config = dict(
    parallel_block=False,
    lr_head=0.00669,
    grad_clip=2.0,
    steps=11527,
)
MLP neurons of a small language model. Each row is named by its layer, matrix (gate and up: input weights) and neuron, and shows model dimensions 0-127. Each number is 128 + 24 x the weight over its row's rms, rounded and kept within 0 to 255. Numbers have three digits each. A neuron's up and down rows have the sign that makes its largest values positive.
A block is one neuron, or neurons of one layer that tend to fire together. After each block is what it responds to, as a language model described it from the Wikipedia text at the highest values.

L8.gate96:094114138105163149156141092134165134140179128130155099120103130132150123125106156105064155144129161107135154161159167127129123164117183124159112100160142116126126096094123131125140138124148150144143192115110126132140088107167151165104098133132131151126153102091155127145139131130147121125163120183154157074126073126099106130149105160112141139120070114133119147115146115112101121118120
L8.up96:110068116142122126117132164164125108153118132103136146121110072078130140089141165127113107108155119140097149136147130132135108104134146133191141103113153113154133156102086092155163106135135128125124164142126140128103167123124169159092119101125084113155140136136120123089110132121114136122100131166151120107150112081109100109100156143090129094147144133126071117130118118144158115085120
L8.gate158:109157120115117154134131149114120107115111151105132146166117064135093137157130140096106139162163117099168128139110128105143120089144135089079056115117138130138123164076163098096113147125139097139135129164134094117114096142090143150111151163075130129093132143125109076098131140144175155143079128132104105094125118131124133106127141069117114119133121111152146150142116098165095152087112
L8.up158:154146111122154103103158124122110120108089127140110094133127121135091150124152152110124161095130144087114186130103079133127138122177164122115079111094148116109132123166109141099097103087149136110135126194132118119104134117119177133128128154155112120104126152139126089070119130134102083115119128107146113159124129108147166121127120106104098079126138160138146138109161108154129148145122
L8.gate399:142118116133137154114118133080107107161116130114110141114138173103132115165138123122106162100163155135127151103100115093181114100130109119127132124141156086135104129094126115159119148100127120111135109093154149078138137096104144136153144125130105121184154106132144073165123145156130130099145111142110102117115152118163155118131107151140075115163119114196122086117111098125111126186116
L8.up399:112089125121113108119122125155141093144113115109125137112074102134155163090114134149087144102129144130098128114147117097123149156096116118120136088074110161127094123104091158153107120102118145098140138122082120109122118113143133179143132131125145149135139119161122121149148141185151156155094110132142135128123146106105142159093111091192129148164122110138139106123104097149141134135084
L8.gate401:127150100035116122126165135111085132142118099123134122132122107099152150134129114109107137127133094161114148153158151120101092109137128121088122118154106136097130129121122140122114116108099125116088132153116134163096134093129123089128131173138085116133155151141158109115096126153160168108130134148154124160127142127092152118155147148126133106155115135108160090153158126101149107106175
L8.up401:130148163129119118104129136109119145102144121187163119147144115161082143133150124088148121106151112139127106160117095134151156133132114160099125108141088158128153113117155126131125109107125114123117151105107155125132121120151124128105129103150040121102137112135122120144095136131133146104149120089115130130125136143139129150154171120108099131091148097135114137150148119125106134101149
L8.gate410:117163127132146151154115127137117123121144142129123144097087112143110147173135146121127146134183128130133071162138129132161174137094149119130107134111175148139113133071123130151128129092139150139132116118113147124098072112141124132122173172132102105125174140143158133116132115144140125162165142133112150116093102108131147106109105114119055104130100165132073111145132076095129146096118
L8.up410:148095169138152144150100169101079134160118138120124143138127101167099162091109121140118140094121100125113122098146110125076060158133112096141142146089128122100120111071109116052112119153142123132124100122109131093100095104134143120142144103125109099125115150106129169118150139111172150124156124118142124130131129094192095124106088155152136153121153130147127176145149185158124151151189
L8.gate685:161129105133102156096127128131117131097107086119120094121137088148171204133096136144121121102094147106145100106171140098164127142144111112122094119171143138123166129089119118138089121121129110102111103111102125107138133105139115109152132136114112101113135123128116116132085162127175148169136133097174164079095145129204169116160117124117108134139109114086156122098176140099118140120146
L8.up685:126178122134115141116159149100151102137108130143147122166152124120154179135108124152077159168102111138148143124157097131107110136126145139124133101088142099123158095130112131110131177131154142132147163108181095179146121124078132159102148116126107137115127104159125129142149091167102117131157125131118111115129171156169141133139120074110100123113125124122129114130132100145143142169106
L8.gate863:106101095100114165113101116130096156140160108116140116155147140115157120153119157147107118134120132075155125142072140122115135132128139095123110147137163124106129134113123154145148079130153125147085106107108124090166105054093146124129114109149132137116089128111158111116109107131116112150128157114088130075137132137141176144120105156138090115077144151142114147136142136073136132122103
L8.up863:091152170098157136165117138099147140132137137119140110093117126116172128138120168182109139169153100136162147097161172136142071139139124100122137145106153107088097107123171125095137116132141120143160165134132137130129077139189117104108114125169085134141158148119102144116115127122166153090140148173130100148087099139134125175102127142113102135126150129136143137140120118108118156159158
L8.gate947:093145090119141132142103125084177127139099158120077143155114135128134111120135079118093123127078187141164146109148121144147123158079171148123088104170137109124119123151151130093139067130122128110097114152140099106128104137084168112125119159134134136139120121101082084173142119114156165169095112139114149112131143133151137113154147133116083097108121113144102141118089152152095129144133
L8.up947:159145160107118121115140120155134149123132125156106114156146130111146133132144159110130100154155117122126123095116126157120136118152155094162140134117168146122145112102089115128149133172162197135120124161135195116132141140095127140133154147076121120128116173142166112098139017170167137155157160163155158113134116127131143153146142165099086126103125105101101128150100136106148079114120
Mid-word subword fragments

L7.gate256:144115133119137140147117096143120152131113143111143161141168113137149128169120150119165144137162143095086164135116114181151158095082155118159163107142127119127098128126122175137129133098196127121148118120112119130113122175099126116155149092116140140095149097086117128075086122084124082148130197156173120152159157119126111107193132149122135154090121176143144093129115161133104124159152
L7.up256:173126107106129090155127123123062145127159155138124109110111123138160126125107090134167095154111125137160137118128112152096078153080105106151179096164084079116126129114175163161139149124127161145141147133142122118097097150124147139114149148128107161147144118151131122122132112162094121085117151153147119171145127121114135150113130146133124114183145125132155128116116136125134102087141
L7.gate302:147175131102154135114116133111148117176130125157134113161169133114090114104112102131148105125134116180149141135184146147125101122138133123154107106119118111118143169106130129157104169150114162165103141129107146157127104121133170116078131141162160127116152111120133082148092193153118154095111113119120087109147098142141093103120160131164079136117151134124137112152133092149133162086128
L7.up302:136130184125133121117108138146164125131115089125156131142074107138148160097159095098109089127153157136129137161143126110128167156124159126181084167160155086110181146132150151127106139165112117157113166118096140157117132116189137135146111121128099127087126108123119164107170144110116101148133102079123119138166133131062103158140119116076143133113138143109133120143103100129119138116111
L7.gate474:167168119150102145115122143157110107100132107165111137098125127092161152110120138120145151136140124135156103095119109141126159118111153105163109140196172143078163143122121144182162140107168089127147098098152107134121099103125118076166095117120153082128119124147133124138138082149106145079126130180130128104154136128110134147116103155136160136144112150173120127075144108108118099126069
L7.up474:148169153124093130121107134136125126159138128149131124115196131149169122133146172118134118122130105135160111144067131150099111116125108124117114137106147119117085169115129110131152119098129118159149130143107133076134130124164099120144101118114135130136159081101108160100120124092132113142120125121124101152143119114121128121133090135170128077161143106110152096129129139088132135134135
L7.gate487:122159110093138152139109139142135146192117125123148148115115146157122153147161153152134150107141126179187111113130137121096103169125134110153197113135138149139109127103123099164163104098125104112083124104097135152153128124155137087114135128144154123102122104115096180158140129111147088149118180149116104143145129130110112139142121061116132174126091139115136140124133137156076103131119
L7.up487:119159127150135138117158113127125134165143116172132095168167106155097123108103142146119150145120092131154130115157136182106134135145137121164119137140110096151146114133130101114136164093121155098172093151135137107092092145139133128130107176164132085137119098145114087121129136134127143141173167153170154115132082122125107134066162147154140127114105095142140111162089090134133120092133
Word-initial "re" prefix

L10.gate73:067105131075121163124107105141139139131129114124146127124173109110135124137118125164148118186129104132145079172127129172117137114118175124118128151141159142117119101122162128159157145137184142133169127130182126115112103108120090149156141162128099134083155142128100113069080152100167130134129119113169154083131146140122159104075102137145155137115145153131164124134108134147139157144109
L10.up73:130102130133124132152138133151129124105129154160149125125104106121131135155136138129146090155143156141098112172128087113146154128118151114137155091090174102108112136118123112134162103092162090159136110151084131149124071114123143144153106125158133122135078137139128161156114165115164120146107048071153145141095121122118131146167133119133140146132160174122079117169086135105087171119110
L10.gate618:115127132100118139104156103098123126159112129135165102111139137166136170120109149151112105173146078141113103153171103131136166143115130141141116119103130145129132141118156144123106139114094168096129135107150185107148116123101108141139143172120164109162144132145151108195127152129160183088138188110146130108066103076138138167187107121137166159133166137136141080108138163122084143141121
L10.up618:110127136169159144116144138168137136114140082100108099112152120107072104129126126139096125077125147134124155120159085172115121114126131092149094120148188104072129117154141152147131128147135127133098106126111095102149128153114140145148165143182127112138137130135115142106105149151148072114134129094141132137143112161169145125130156128099113097102157153163190092130094101133123131099118
Pronoun-like word starts

L8.gate131:134129096124116143142178121134112140106117138136118135104139113140112145116115143126143104112133106152116182119108155195145162161125169120147105134149142121133148121125100141136124107206130111147164122141139100110103138127100099160141110158127137091099178143165090166165120161115102076139093142122152129133096099137103108125133083111080093143151113147157164101139097128135065141149133
L8.up131:113179115139121128125113137119158107133177129124099123114084123109102115106100123154138126169100121119105118108155139107150114100151124102110140130120149163109136162149108082123088128148122113108107159129150086134126097138158119142093139154116151109108119125100114147117149192140103113155130056137178112117099148151120120132099140098143143117108157160117175122121137144170133173128170
L8.gate232:160148114123161159127138060106146132134091159126152106107073132119134140097155116174120135140159118139134087121104052161159157130121161167160123141126165139140120144138146092125147134169155115179131100129151102093138142129147089119167101168147167099142144129108154119130127143104154093151135150107138156116118115126126125129148121132117163130125128148118144123102099089131123136141116
L8.up232:080125113126149121111165145133123178115094102142122121115141058121084146151172152129114155099138131143112123092153131126125113181139155153145145148089129084121138114160184129115138170115118129103136135127086097122124128096149146125123153122121136138130157143118086126117133092080122107161150118102157136107134091083077115152163141123112154126111156088151146137126146132113154116144115
L8.gate311:132166139096115131154177139133159091168154144122097112100150125160142154133149133172132126143124115121135160078153115129123132144165095112120135162102116161120102111132098134136151174099182194133161146123143088111101155163148103138124127114203145129095154140120126152134123131085114099176128127175130138132131116110186160145122127096131105134105100162129175062155080130098112143117117
L8.up311:117121149166109126089151111095083169161131123068116150126147163110113077135146135131123117123119128134145190102103136130153126154156130098159146111171184132132133107145110112170162147106151167121126162122129140119122132145118143127105106165148082178108167109122111093149120096158097116154123140130110159121089086123134134135085134112103124103136127117163139108161103152153135163102110
L8.gate408:174200072138111145132144127143092136189111128110139096126125102152086088145106118152109132118078128140130116119160160095127122118145150107157136101172153122144149101164121131127150142123159116151106134150146105098094118145115103154133167117154123127131100113064087139124083179092119074143120110126143110144148128101161162144135157102115121112113164135119158087171106108117133153140115
L8.up408:108170092121115144127126104122123126161109156139084127115136136162109156105144124158141110152123120117150140135107099149110179158138153090155150122149186123165144162163124108093123148156137160076151104150115091094151067129139106139125145141138175148116155100129167117130093154114117152141135151173140155127153117118159164164127148049078165136132105124116119103165143137163113134124150
L8.gate487:096162099176150140160141121151134156124125113115150149152116100134094146157113109162080169143129113140153113139125113120126126114114105106099125132125123100123112158114112132143121105096088171169157073093108147100143132140115115134106136098145104124141080129130140145118140131117146108114134135105105188075095126126091196139149127113164111138143101126132105154156147147131132132123090
L8.up487:142147120126114122120148129128108141105138115103132135114099088100128131134117155146149154135107113099143105115132156163134206120089125115116113141127157158087122104121073144125131150092143139144200107106115117133167132140165162111147112132136151111134110161154162114112171128151131120134063155147137146120113148107130118143189139131113125157062123121131154138159033110149103134134074
L8.gate681:114094131086127157096111120120120163171139166133138115145121143132137142131143143158133146140119171115140109147122127135127143141108134126136101087149116125101149146156092126114134116137133105126164135138125137094154110132136080092086119089123148155138110137152130101121133139178112111119142128142147130109102108106084098136067140109122134122100156079140126118150117101139083162125137
L8.up681:136117104120139150137155119153174149115124128122123143131090133102103160155111069177157120156098103143137123147081120130124105131101118091133095153132167141173114152146122127126105120117129100202096165149194140143156150183124094102135164150138136143165162119111158117161116122170095117124111104101157134125091145135137102152087173136101137111095132145166102103105134104167100131102109
L8.gate993:099144136104114162126127153129092133191101113106154154131167153173126085132125139146096137159138177156108133123154170151118119158128173113136140141157123108174098106153108122131121184154176127146177156106137119137156123099167133176117148141142099103103115135135105106143115130105120138144128171120109111140177084168168083107129128098136188121124119082126158145130117132149086100138106
L8.up993:093164147121147132142103153145120109167151125100134142139128123110142075124154127198110152155112118121109101091145131111110119082156118115134098133095155137174152174132140086098062110124132138090133107137115115094098131124131143113104154057173146156117106174117130186098123127150122106120123127131146164155100115147154104132112183148177168161132136123131148102128149068145118145127139
L8.gate1014:157159124109130158131132107144110199170125090122188101144131118118140129123149142141118142098106108164137098084145114166124171140086119079098124107131140102149120141121106122144200136134128106141180147131144107157123140115094090128122142155125143146123128122140107105151110120136138110127110130153097120142120119134106168109100126148117133152154109182089122154174106113104126097123111
L8.up1014:139117095146149154144151123109180121178087170156112145115068106138137092095106136115093103133088119127122116079144190143083119160111136139151168144099135095126115094107092108122153152139178125128141145136089136115122147136115131155119140138108151117085135098150146120107099128120186091144104160120141114145116122116101134115137144127113147152152143108135094163090141151139116141099120
Word-start "Ce" fragments

L7.gate186:091157126122114142132140131180146139154121159176147095096130139127133109148138132157087153129134118096105126136152140121136134157178145142125125103156105107147111128093162170170140166131104162104159168125139152115148091134117110121137131122168169194112156127139151103119130135129159139140122107146089111123104116098121106138138098141119080152182159173158115135137156152159116124123150
L7.up186:141142138153144126106161121122130088166139108135130191123110115100149125137120133142106159137159131080120116152161161089096153105139124118161157184128153146176114122146148150112124146079127149078137159134131111152154150096092106127092118123140095121162165143156120171157149090138090107111145116087122110115155145098096151134097083145151096130123082117125142132073134132141103135173159
L7.gate187:151148125134114153150085104116108131145115105132134117185114084116132111173187159124123127108160146128109179122152103148127154117118154127147092125081125093158078106121146141133122123112110094116130128108119153122153134132170143148122100172094132137112169148114152136129150150154113129104116151124107115118124139158103148124115094141130077121102127140135095145134111138125120165081093
L7.up187:121152119116116136122110142143169134181137134148154088124156167119077111109077134085168144180087113105108105098137104089102073169170147108123094119141122094139137124119090144110104109125128148078129172127097061102091127090178095157149131126103154095101157143098149115122185109130149069119134117129106135105129127100129137115157129141097157129138103166101121114115097140131109149100151
L7.gate602:105151089126123144141138096094109176138136111143089096159133091135105129122120138164109142110150090135142115112117126163135135109109161173115163153123128159103088140115081119147077103096115103070132149149107129167124113114126153173184154111064146101106159100161134150112145126151121133171176149092110144123150089119172125134126132124116147130150115149124120114097141127113115158125154
L7.up602:143193127075171139146122137120111156154125109143106125127161115089150123092131116153103124110179133161135115147130128114085124131138146122094126100168093151145128160106135145088125203126138134091107165144132104121116138128135113141128142117127112106169139134110145126104189153146115161157155136087150112119133154122114146125120106136134175135103159112171106142093108142137176136134210
L7.gate672:140152108129152157113141096121143099157116085156160102148115116103138175121150168117121166138085142190118130092144157142130143100158174101093111113100160134111124160134124146143115149123154124101134140127144109098100109141137116140129151174108130130130128128146140119137120162108149148153126134121114106105159156145161137158107137123148112159152092161140158089125136150133097128084085
L7.up672:129167103139115130104148125093160137092150103138105104097152148147112141164121147097145149167106088141130148122111114121157163138148102085164126154137149108125177126115143094151111137149122140155100148114146103121133139084134167135133162156135156131100118112080163149122130142116153115144146164133140122124113193121097179100147113150151123133113101090113120112152134142116124168088083
Mid-word letter fragments

L7.gate297:143132121118155122144107121089095094163130148114139129148123148109137144103121103107133153132130101152119101131140169172171149093118169086108146101161123100131100161145161122101130107114107122158099115160127145136098138098152107141088094098146149087064093114156147127125143156164074159146127145130142134110143136122163136154135106093151100118188127143168127113115135131091145129127113
L7.up297:144120136142109138145156161128141134137121141113135093096135096092158146147140117120166149107131118110109115127107096114084139119145096128148141155108150090118138140131106167143160139106132088136145139128150132136111165086120135091119154187127152114157122133088096149166149089087114106146158180135158142138136071077122104128134163127114117119142155150134143138117138179144112137142147
L7.gate428:117071060135173151159149094102126130127143148105131116139180119091119209169132110155126120125073139160107094168147103140183176100126130124137078083116088108148080169130157159119120131122114097101143107138104163132112124144164144132104151127136077143099122099121096165105107159132111125113135144138141151145148128143118081144113115152162139127141157127120135127090146139089130162128154
L7.up428:131127124161145122142105114119101095122124110156097142123106105124149163151103112131187120163123162107114111139140124113166099111134109145145122124132108088169111130128154139167095078117085147104124161169129122114134135092126131120121089110113116111107100086128079154087127134168109154161094114123125130129130125137149155114143111136092103136080131113154127117132128122177095161148123
L7.gate679:133103091111115125154099103140079106158148123166138135108132141103176139124134138074109135118107125126120104141150135124140110116103120106102118167156098145165084182154076128101154089123159117103148122123136092170133112140173132123131090164083121121137131102117131096114109144113118130085149130159115140152137120134161124131127154144139077139151170129113125111162147126100169157122112
L7.up679:134143104090131131093153145123093116130182100130132110105156082137145108108130139108141093145091133163094134147127087118147106079149123143075115105132105109134082133160117146115082129150114152138189158121105123128091140077173147156147075142136130112127103115119092144140147108180140116128100130145105130137110131122147140105098160159093152113165136163099113120145154118141132110121171
L7.gate902:092124109093175150123146097104111141164123158117159152109164121115099124097166119159129126108105099089124087140142120167140148106127111114131094117125113100107153145115152159127143130087177125118158086125144167097135113160149172156177110121151093123145137139144093132116132123163155144139092131105109121100154157132076110122103114115161102111084153096137157126148115105083121122175143
L7.up902:162088121143146129160133123101077151141136140150141129124133118148131126089115106109116117109129101129131121177153131099128126124128157145157084164194099122091116150135135155141144114091156179132134127143153131217129111124174132107152106098129132095120112142140160091098176123132101116136095144120162096145134116104112128109102181095129131149148132122138102119181126142116090113129151
Name-ending subword pieces

L8.gate624:110133140159135138140098092102089116125122147129103111135150105095159114139116109135180171147120141136131115129120133131171148106101171097141090157154161124185079163154127132124136105098136095114153147121136156112117120140180156079122076145110110137107118132104163154100122173091145153140128151131199127128145119147126155097125140159114125116141128083108115117122118127127121121091132
L8.up624:144095117085161128086149128142117106162119150130128134169103157065162171161112101091111122139120122141172137149103160099097169106138132117133143110157154123118145115125134174157134106155129137135116105147133132177081162111126160108121132122129129125075143146108100149145149106121116137138083155144135116141131155114105143113113115125151118125108124148179127168125126133081111173187183
L8.gate653:179139116111154149124169093089096155125109106131165127117133100124123163158143116114129137132149128128089168164139114179133158122089152150163130153089154136131104138114156164120152098050121136160127164125131110137129168134134138164116090124112085122090110139101149132124094164128104106147091160162155131152113121090112128115125078113112102141102137191169131119131125142157120162153130
L8.up653:128109119137161131160116126117101155139140122152160100131141104108169134154114110109121128166134084100117077131139102135119120099103141106176117151099139071190086126152161118127151106082141124161137138149137115102092142129156149119099113120085133117060110102121127139106154142080087151129120124143116157142086106154147104109125113148114118131157138145149136111106114176157092149128130
L8.gate669:126155136113152152141096174117159160136120137105129053141133146139149109147150131165135102139125138174139094139103073163138136117113162128137131147118154097161111160141123183113108102093134153150175179176129142143106087111172152115149154114138118158112116120116160129094077122102115120145089141130153141145154105114132123118147119109113178130128149102118154092153145148128085141124168
L8.up669:162156098125143148122109156111167159135120063101107104109093122095143139110156108148093103117129109156146146144127131100102144114120137124135129204141117129159070142144147130134155089109161126176154117159123156159140100128148117135137143161089142124127147148142129176163163144087156133129109147116135112128140147098126093122150140140126141103136161146113161156103137122116106110125121
L8.gate931:106122126114112145119107096113093105140103126109178157138147133098136114129128129133129117146132135138183128103143167153164115112124189100109116079135168125134137151131132138106135083078109158122132111120165119150162160125140143128133082169133129101121113106147182125124078155116089176149125136168129112131124131088109143109165118165092175152127117141132123115136103097161107174135109
L8.up931:131169145116117103129083131140119131129141129131139146162125144118102133155146072085123151106092141127163146137149153184129167087170155116128146122128143140098136147187142169150120095135164114142156128125166134116120123107136116107120114089081105112135142097119130121112123148103127154110132119072127139113091121141159107141126129111121138171144130133156110106097134136118141147105118
L8.gate932:138121129118158148168084134089079149133098130117138087157152110127111130119119100157142093118175142140127092115183143140154127126110151146122117136119146120137148157147133147105127143142151146118121143131097134118103154112133106065116119147124113154109106101096100098189089154109130135074129204142144103141080118141110118086110146085111130125117122109123137086131097129109086096128120
L8.up932:112128138108097133093136103123129115157136168076127111067116119090125149082115085111114105123135073109126123116080111108110110140118143115117170130128092130145122119136120127134089147111150100160097120154138113196091143103153122162141102145144103091133126112107127091125171153120128102102133135099137085144112151132131116137120106156150058150100159132125137154144112129121146104102147
L8.gate955:118140134129182127119111155096136106158153117140124121097154128145156150143125083133157140116126168151178142100141129115132139137107111139145171186145144149153092076142144140140126132103152109147175120179097138139092124125146144108159146176069120128123124106157112104143105113118134129139089151145092142168135118104154143139115095152124155095145099152126157106141126137142123130143128
L8.up955:125132118109146142131138151116156056158116108107111110122116077103125112151131147171137111091126133093088145133107128177123133112112064112098136159117125112124100109153148153106165129111174142138178091120166087139122089117131164105131097151143147076098106108118116105086145149145088124142122146166070163136166101141163141182069134140120113090141128129159146080136145163119143159080137
L8.gate980:076126144124130125118148126139106118157155119098159134134132110115107150115110103132101122184099103138125100114102160160101116110148127123106081114145135143158191156143136101146143155104166099128115124131128100131135124125151120131131113113100179143121106127130046149150168145107134127133055109141103169122122154185087066111116154137164136091152133165114120153136133119123111176147136
L8.up980:115125133149119100116130144119132138073142084135127128150134125129113122072121100160165072124126060098105119144112111158118132098192120067126153130110094076152109099165141113117099166150168126146138094147122112154130127155158163143119096108115131134145093137121115127121190119117121122118142166151103112111132129122137105138086137094128153099133161118156128138150131147129144127064126
L8.gate984:085151105115145140150117151128132147150129188153096122156151115116175070134094087101123149136092129100138165123136125135152161090123134136127104195121124122154140135133128165126127123142139115124119162072154124133153138138145079123141104136076116112116129180091170156140114201123140100148148178173187176113147115095143113101133088122138130103123138144107099111149142153130129146137141
L8.up984:151154103124138116105147112137106112080111182103107109144117095112169194138107105139136141137149173145154119147090129196131196120085128117114138165114130148108154102148165207135133118124151119143144145165148103164106120154124154112124113118103143135109130135116145124149152140123129139137126135125180128141109163142174134147114137126147127113093155122141077153141109088173150112122118
Last piece of names

L10.gate301:150149149164119130159102100095089159147074153112123136146185160081159101131153064160148143162142093151119096115169150189144150107104186127150133122118158109147134165149115129127114124135119105141151133139154113080117110163126175125163057139085135138139159128103096105143107143118141113171133122155158130117146097155105102143112122136144145149126174128105096128123144126124091138112104
L10.up301:125123211123096089096117124139140122093146150132118164136132141133127134124089132158135088154118102099126152114125140118128123089180172145166112124112126090156149145161158123127140119125123158151163135165150118123123118094135148109121097116111132116168154124135148107117159150104110120150146132139136116162143123132109124149128126121128141111154113115112076115154124105138115152113118
L10.gate757:107179176105123132137118139110082122151122143104136153113145143117100114108146103114149116135086096140085106130149119176100165130144127132139145138107142118105080156123164140122160102142166098135109158087127103137127126174120171136172057107097112138140155163118097128171109135097112109165070127122151137140119152116130100152120088153125149127155129134066115165086133072116130157129112
L10.up757:124188137130117153185113101112142101130095160089135154141145109093108132101137101130108124126120098133118147158151131167140162095161129133131070152121145107082094134120139106177138122122154140150104134138172097140118116127098177141148089125101082122120146147127116127116119147105164124127128145140134148120125117133131088139102105147135136106110150144109119128079083101185096135127156
Person names and references

L10.gate725:105143157102140143151117124136130141158118111083122154114098146146140116125124111130086123128133143119117099138157148146168152113136184094103135124142131114118134136130135119134128094146200128091146126086178132196082116106126148187109092133089137153124160104088135157129110137179130102116142103101152162117120099091153136107156104137106127144142174159113144114122125132124109171164141
L10.up725:142128142132118101152110175132134114146146162134107149106143115102132133136158172151149102109118138098151136129169106075150071132183153155102142121115100160135145114144136166109096138181159175101105165155136120148094158129111186114093142153130111101125129085149142121074141136135165132056158146110105118108116131138111112156098109097129157131145110163119120114112145129131156145090114
L10.gate860:124167155148129151119127162157111131131127116152151161108138086131156111123121160138074151171145107181146125094140112146156102126165112124145140113120136133153113139122132131089136113083128121065192149099114136121113099172092143157170153162113122090147146166145118114145128139153179102142164129114140154146157134184154113119111157138093113144114117134141101090068135144084113177153140
L10.up860:128083128131122145099132152130165108156114149139115135137125161141119132090153152150112099137106135138162136111118162154090091101120125106143132119120129143093101117094134087106156072162121124134138115150131110099074172096092168138100132148103125166141183137121113089135126100142110112049108153176121128098107127120043092108170118134142146137143151110109114134120106077139098116161135
Clock-time minute digits